{"num_key_value_heads": 10, "head_dim": 64, "vocab_size": 2048, "hidden_act": "swiglu", "norm_place": "pre", "qk_norm": false, "tie_word_embeddings": false, "parallel_block": false, "init_std_down": 0.00216, "optimizer": "adam_variant", "weight_decay": 0.14, "schedule": "wsd", "batch_tokens": 65536}
MLP neurons of a small language model. Each row is named by its layer, matrix (gate and up: input weights; down: output weights) and neuron, and shows model dimensions 32-127. Each number is 500 + 50 x the weight over its row's rms, rounded and kept within 0 to 999. Numbers have three digits each. A neuron's up and down rows have the sign that makes its largest values positive.
After each neuron's rows, "fires before" lists the tokens most often just after its 100 highest values on Wikipedia text that the model never trained on. A number after a token or word is its count.

L6.gate318:424438447510504595465455579500469487520582477420407520500450607537495362421554465505473498489502464575563571525484457554512564426586504494507446541551511464502542395457504514520493547481505477549468442510473478597504558497438542533542518479589425392458536476447496501482578492493438482602
L6.up318:480504503483508492598544519546501493489572474532511533576466570541492495454533534515531453530512581558383529468491564536516513499524567447526463484517461523506536530400588630479539549555466480550574485473564466550538530558505490510476501526519479420430437473452452474421525491561498524459
L6.down318:470622501409466424526433495533534446528489589531460455520472507548553544436480511510552436453455554527505580477514506494609577526441596546448476552438485482524500427576489474428423615537531459451544456424457511542485468574520427494435510547575493501552545512471468550545529501476490505493
fires before: " |" 56, "-" 8, " " 4, " (" 4, " A" 4

L2.gate613:475622527492483553417517421511536441515540621430554623487508475414566485427536516544553443492479536387481564501538579463507498497458485471523431548484525464444510476557432437535418550508581549530556538433492474437536486499458505463456482376479506491611543544536552578554494489545595550505
L2.up613:463640483566592553483440507560555583445543496414467474537476460492548503486520476477523446455494501548540547472521504521457485513518471472470502488540486570496552575454511436459519491515540626514594554495414473469592400478471464527567534490433518492520556514526455546482504500545463533556
L2.down613:545417485453467452495528591496554490592554560468557553456622449500403496532462526532475514503433563553378448508522587500484413496461570557500480519483492457497471435570465460511553542450423484526528496451461556529505496500594521464493465470559493500485527501512512449365452532428476490530
fires before: " |" 55, " (" 9, "." 5

L10.gate520:396466546537490550459504446523487507549513418365516498640411471490533405556564604479486517541554372489556539552519594536500494554568442481435482547542509471495517530464529486427532549497506494517515476417413552445405481563504499463576501410449510487543523453583463572465538515453515494526
L10.up520:594517483568503512537588516537442439540513490562516573489503532460427556497561466495524491451416429494473604524514513507620434558401661467487486507430480497485491420415528458506634480430550483543452444574521596591526487569525408431478505468487558498483493522520434564432576488495532566437
L10.down520:477586509528485473465592564477436626499599442512549488568476493421551452432583481426468528530453372532453561486422445512572540438502539549446583530532536502456430458557493518553434551497518559496528412623572510529514570599512554537429538403515450539524523413495512546460478441411487514482
fires before: "," 77, " |" 5

L8.gate308:621490468539510482516513469561557466510535419473479450514504514483542517557532509442511424480503527463522512456502569495575535513474468565545544430446423512455435540545444502492433563448417495568516574484520469517474525520405533553548431461508503486494444519469563410398468470572523469553
L8.up308:493501415565586522517467425430442530536566485482511470511539582546648500448433406488525557451479553560492507547400524399485490454589469488501450432505419461501501505530573566533577485518505456580541462577612547477441566424503475526600545503528521495444549518508594436478418445579478449511
L8.down308:561500491466535478453551539428454549440526518433519494519496476458506501403487564541539509440555478541498506432520488487480447490486466544540540450460532563438468523460447416467442556508344488545545477418484394437479397458436499514577430455541620507487490485516503415511432541450492508548
fires before: "." 37, "," 25, " and" 9, ")" 5, " to" 4

L2.gate261:409563504602470499463492471569458527529539584453475537481472499460512586591494472506383484492492473588460578526491546493467491445498462466504553452497545395445474444541495480435478483556530480485489492430446580510523541555509495496548405576427598568543562453465423523444645539530513437467
L2.up261:490471419576549528462648471479445515502564609448506467481507425510464455575405619523483482444477458483500577526438527420482479440545473476503525497435473502451601476607537499436510453525588411479516552464510501459437485515529583488575575497487642504542403532566517509465526436493520491470
L2.down261:530446529542575416495491527563545487506499564437482498475467513464436486536500502457383427524480525519492484512527576568485519444553463537539518512498493537478450432502575481454480493533486508487477529527455525441463474513583583489515381550506490437414552481477417424562603538570481467476
fires before: "\n" 35, " a" 19, " an" 5

L8.gate147:501572490472533562450561508521440514566390412497431557500455443465422467586503534438440496544452437494498494502501440466626488464446514464538590491505508459570434480549576443467531527498497401499522520334508505451538570455559566497544515475480470581521564503434500455509466470566448544544
L8.up147:381513477524530482513494446543453460562527466445497530464463539457537486498492537406507462462591427530526509522459480493469483482527584468473523428468410481500507416612477505465480620531401459402428525432474570485604482506420503456543503495500484532496530502499543452519571485566480466445
L8.down147:483398363558500242491442458525464517587521485493491466513449520546460503424455479443388426494497498464514499437433411491432471520496462459517491449492468462450581473542510479457435557530460493487512505463528490493569484551534500495485475479434509480520481510535507449519463499458544514523
fires before: "\n" 26, " " 22, " 2" 4

L6.gate1103:525417490430492530485529481605489552458562493432500452468455437515457494579502491465443469459553501518478477524539437534472605492460487569609559546351490452488468505476567543423478453430561562585467432485547575507470499496504507582478437407422484482488485457522534578415580470536542475526
L6.up1103:537486428408521500444449495547433513429562439537437467497427416465467426478570428510515498539598540453538477462493584507566540474481540523610557492543445567512531514586482525502427501440455497517462519466547542507563479483519563510476434467469478536519569478447484533463586511580522535482
L6.down1103:487506509469489483409483573549439496502498456512490491521502463490469493500518475416527456494539530486489507498531481490484490481542555567553554474509413476458000548536512498524540502475500479519514574525551486534501504349522552500488497463497492480473456458483490523468528550512458509449
fires before: "\n" 39, " The" 10, " He" 6, " She" 4, " In" 4

L2.gate12:546459576444521428524475518444474403507471557548491571451504511483578466450487524535536545450429622450461525577478503434523537507490546457483494491519522393459545509499459501476507541423468559547486484439443445538435442523508577550468543488535404445537450407521553560435462523530485457406
L2.up12:472443537504447499467551491537485490446543513417535415531460468547491423450509547394537475407467458468454522486450553576446516522567445513495499505454461508479504555474433498399475492485512481442525562427447613434438526479480588499615494512611525586518523516540509546523471550490507474466
L2.down12:521512565522529419526432465458514511498548498484441425525539543492480458519651482380403474607535547551547537489523473529514561475498434632609506578472539502562302451412602481493555422526545567482445481492588432473551486575429449514493485505489482557419544502489523391568536523561421488470
fires before: ";" 39, "78" 7, "'" 5, " |" 5, "," 4

L8.gate442:486465602612583472547542512492470453472465538557447516604604509512636463512571450499461550483435496543601488467487434547521548488523563537501517502549435494533591481493442502500524517432487485522582511484467480545466574559481507495516574516604472569507469548482420470456512492525548524512
L8.up442:435543476511430504461521549527507526484515485490531533560500438470526463432611469629398591525506497437541502499491461491476556500465512487499562534525491515493512384524584451466554545500443477495467456448489552499500470496506500572495489508458652535525418526516496514432488488542540509452
L8.down442:478449477496546418562604544541537528514573542468491538551493510510621519491514448395466500533485597498532601463509531516436530448542483485531524437504585552453472447527543520565499399460527481475406540537499442487572463478555513483545488491502444470497503554473545572466525532478491547599
fires before: "\n" 42, " a" 8, " (" 7, "==" 4

L8.gate221:405568535588570443524536571431432480560521482506509530547495486505527556590570487517452540514434528559511513481500525474426511459479539518509511443433471481570539573565557489473510459458477473521465494479469441434553507556567371561495437445488576536468470583535448529484509531501525628424
L8.up221:443485541501567468502446545531465563538440503436489590511476480479497381582530518394461461465493425503434484508430460569522400410498533520645568580433514456490575559492482519423475532566501398518529484569468504618501496473586538539547571497522545513512504489513407503456496444501494493454
L8.down221:527518519446605283554462467513625505561409516528492475450461601470525540532482431528517488513463495613450583476498557473475526488448524457425489426440463525485501441565500476512522482508496578490523530424445478549520476518547481459577502486522434557487432545438540435437463460521549555466
fires before: "\n" 37, "---|---|---|---|" 17, "-" 6

L5.gate711:569502592563551483532474496474492494553489518500438514523524579488563497545551514556503518535412488451487536547460626565472472532507618545544549601494443445541515456561420478521478507571445472476365449550505465469513432581455507547436531492504546530521479609497574567521548485473373532418
L5.up711:499533465470458491499531456505451543464525423402481451538506455482551590498498547539546576449478573510509501554478456474532450654435549426520532514449407434625560492438503419471456460431563469512506530433395584458483469456493502502603445473488454523544463561557437465491523560449615537507
L5.down711:467498507571601509541536421507571519523511491400573509581592490424490519479520601506492547604450487550560496549555516456528435617522492482591467471553436428528510525473489504489503467562546530497595455493470432475557376491446642575621482538445520539548474481639525496480451532549466545413
fires before: " |" 16, "\n" 16, "," 11, ")" 10, ";" 8, " –" 6

L5.gate348:600510575453570461387499448447508474538489456469439515561540500527533524500520506529509501565555540528490581512461443540502589494562450489466530527488464428477490396536442558480464538403524515457509540508481455516553465607437520456488468487522402538495478507527508491564536532498536496486
L5.up348:518561533514492546550588402454509489489614445420519455566453480486469490468364483549524546486500465456570600618511512554501523507544416546539512493446421478407500509511523499460341574488411474491513499526531456541414545569448522518556414481509518524454497530379519570462508521500419457413
L5.down348:485591532593646350528530483559552500440555521471545501520445469462479489488496454496483517502587489577473539443469448618534576457528505566557436470511545515515449525576498432461428526555526526467472442527494461484439346495470463438487470520397547451538498645398407521430534551450445403512
fires before: "\n" 32, " a" 19, " an" 7, "ed" 7

L2.gate845:530420504456502497575495487454434424539512541525530469590461489536519542507448484472416489498442552546485476524512540629567533483540528557580438493446438534498463430484513434465469580500495500470519439514451575471524471474498571581517514484495426586493464566527476465508482509522523488614
L2.up845:513419509469512506511555485443444555559451487466527468553572527489477535506431517385512447469460554471393465477518530501594463456520478567557508492462412511425423471560467466506436513487459434543465503420498479443421454445566547457512464440599510593531517536533540373541496461556505512530
L2.down845:501465525429564561485454530462540490541508456509503378533630483391461505466496473461525494491511528470489492380545545451562465460451478531477524495524494491449446524573466511436502521434539470506498516429489471497445426478487476411560487520576517554531534473531519470525538492538453491553
fires before: "\n" 22, " " 18, "." 10, "," 4, " |" 4, " —" 4

L8.gate10:506500475481622540545515407459499550547517438369503519441565528548426448486525463522437592492510485519526591516449513503451517501545499496456540535551531529540419412481490459472464438454561452529550523564508509552552525459391508498564373431409520589457502532522369505495493561468477519518
L8.up10:486522481532457494477480540473459541405546465543425497482457408502573531561525562473585490535491464519569426506454547505454538462396579495512415479509579560463469461472483472527518525544489448491541405503497426481576473436569513535566495529481569505433509495512480502426542502547478474452
L8.down10:492428490458499601469506522488483549571554517485542468503475504519545515485489575476470507500482471497425552546471586529451489485459442453451505435470532532470397471457496371514462532560490566455467473555516440576458482473556478522437537431553470535517463533505473530460563497540492442434
fires before: " |" 27, "\n" 17, " in" 7, " " 4

L7.gate1198:520452465468441459440507477587490559517477421447540575576417494529483475488558433518443572467336488438409520601499494541503551445521496558456533538488506527528558460495497533479554425492448479588472436516544574471419530455520512511468543478549498460561555446475532541487535483519524549643
L7.up1198:462564515550531399506484515535577484453454442458557537497480521590534472487621484461465511501539465462510637502462556578503412497531478450438528409444539538457547462398502540608615402491429494499467432515453539479487479533467491536430584472539477456524462431509468477461562488534582472495
L7.down1198:515556451513392393460530524512550489461433481513483531517473462472563507546507416550504474468487447557546423546529397566552435484463462461512543477501511477493417492420554517506496473558506504495552501561531488454569418471576446525508521472464424461546514459464496467523497439469566489610
fires before: "," 43, " November" 8, " September" 6, " May" 5, " April" 5

L2.gate248:493486434442491441484474475485468429471531518507530563479511455493434495598471579527439379478414533481493510535412562510531480476541397515492477504601441617489496509504479418448577576492515470496498469533515463450555524587500545474453495512537542472480605505472460567452553440496393461580
L2.up248:485512456535497440516552566453560533458535508413432479514435492446565557579514512505455547550446517580537605544471399455526515378477485418564524514416457558492480507525496467425468530481515477491481446519370461474570508488455520506526476454385606564567521462480575509521578547476544515571
L2.down248:500439600511630573495562530547507524493502526465562518455534493561438534543519485472430503569498536486470440518433548560508465514528472507455429553498554514509443518620482441534551496541517450507690511533498527526557500496616469490522549480494509518515506449517475460506538547463435569463
fires before: " |" 28, "\n" 16, " (" 10, " " 7

L8.gate877:564498549566548497518473487477421479464478461438492530566509576483446445557552506541495391411536411548515508483404481581417492532458470496486555456475538471541535428440612551531491431430454546521461524551460562450582541529546519517569570471502488488486483517530446513512590508468509529574
L8.up877:483511533513566518503533509510431447473465550550493549536524509541465509506478451468543405431649437483423495413459504480417494472483540523500500455468581626497551452531542574505559491529472538475517534496467558528591547503611536494516563580561539377506536483502470512459521491441479543495
L8.down877:516584463524586486485544501532461468519427591569487488528526491467519484516497430436551430465555508479445488475587555465543402428561533400462492571518458542401502433520398544538542542476524428459471539473501541526529590508577474457511547534481609481430474470498547502459503538516499520520
fires before: "\n" 56, "ted" 6

L6.gate858:562478431401607513570541443570403542489542462481533379478428495506498446522541479492513516482505592474564509585493521560524555449462419520571509540426479568493515470468489487437433576424498467546541480548484587387453476471583508581538503450438482469547515463485536500510541467521573514562
L6.up858:483521633483496503452480410467454540492427477456531546486499439483479513569498508472525488484525613540496496595619467613557529502447462471596493455444458495481428499534455542408389481487553479493595541547562540522512482461509550455496461431443475466528543452463483468531636498387476571538
L6.down858:433505525491553409442482534520480501551549443475502553462466466472460502510513537393472482510546513477527558540537450469562512526561523583503536480462476478501075572558467575499497542463552501559491537419498485535511521420500545498510476472503503462551518464424521546525540547475455474453
fires before: "\n" 35, " The" 15, " It" 15, " He" 9, " In" 7, " His" 4

L2.gate651:492494496604472452498472438559481526558414456529476580523438472579532498493551439492363499455501592570426579576539377614542500563491604483513538536552457578433541549482538475380486484509474498439481444519514481463499444447535530404518506383526479548482409437422447547391572491465475512486
L2.up651:515473382599521457470420549513464544505475487515530541512451475517499422497534424433427538498573458559531576502522412565481483464511485477511593547520523485558468455558515587439505458543462517469532479500501514531550378462523462486479496413464544569404490489474498489456476534500447501510
L2.down651:468472431612596508471570507472451518451464426521538492500451532456549448555488495339466525399548440519496504430410581456461376415530512520520501472431472472504449499595553482457577483563438449519554518467460545532607464457504440472586490500402492465529479460503517426419507477546574414456
fires before: "\n" 43, " " 21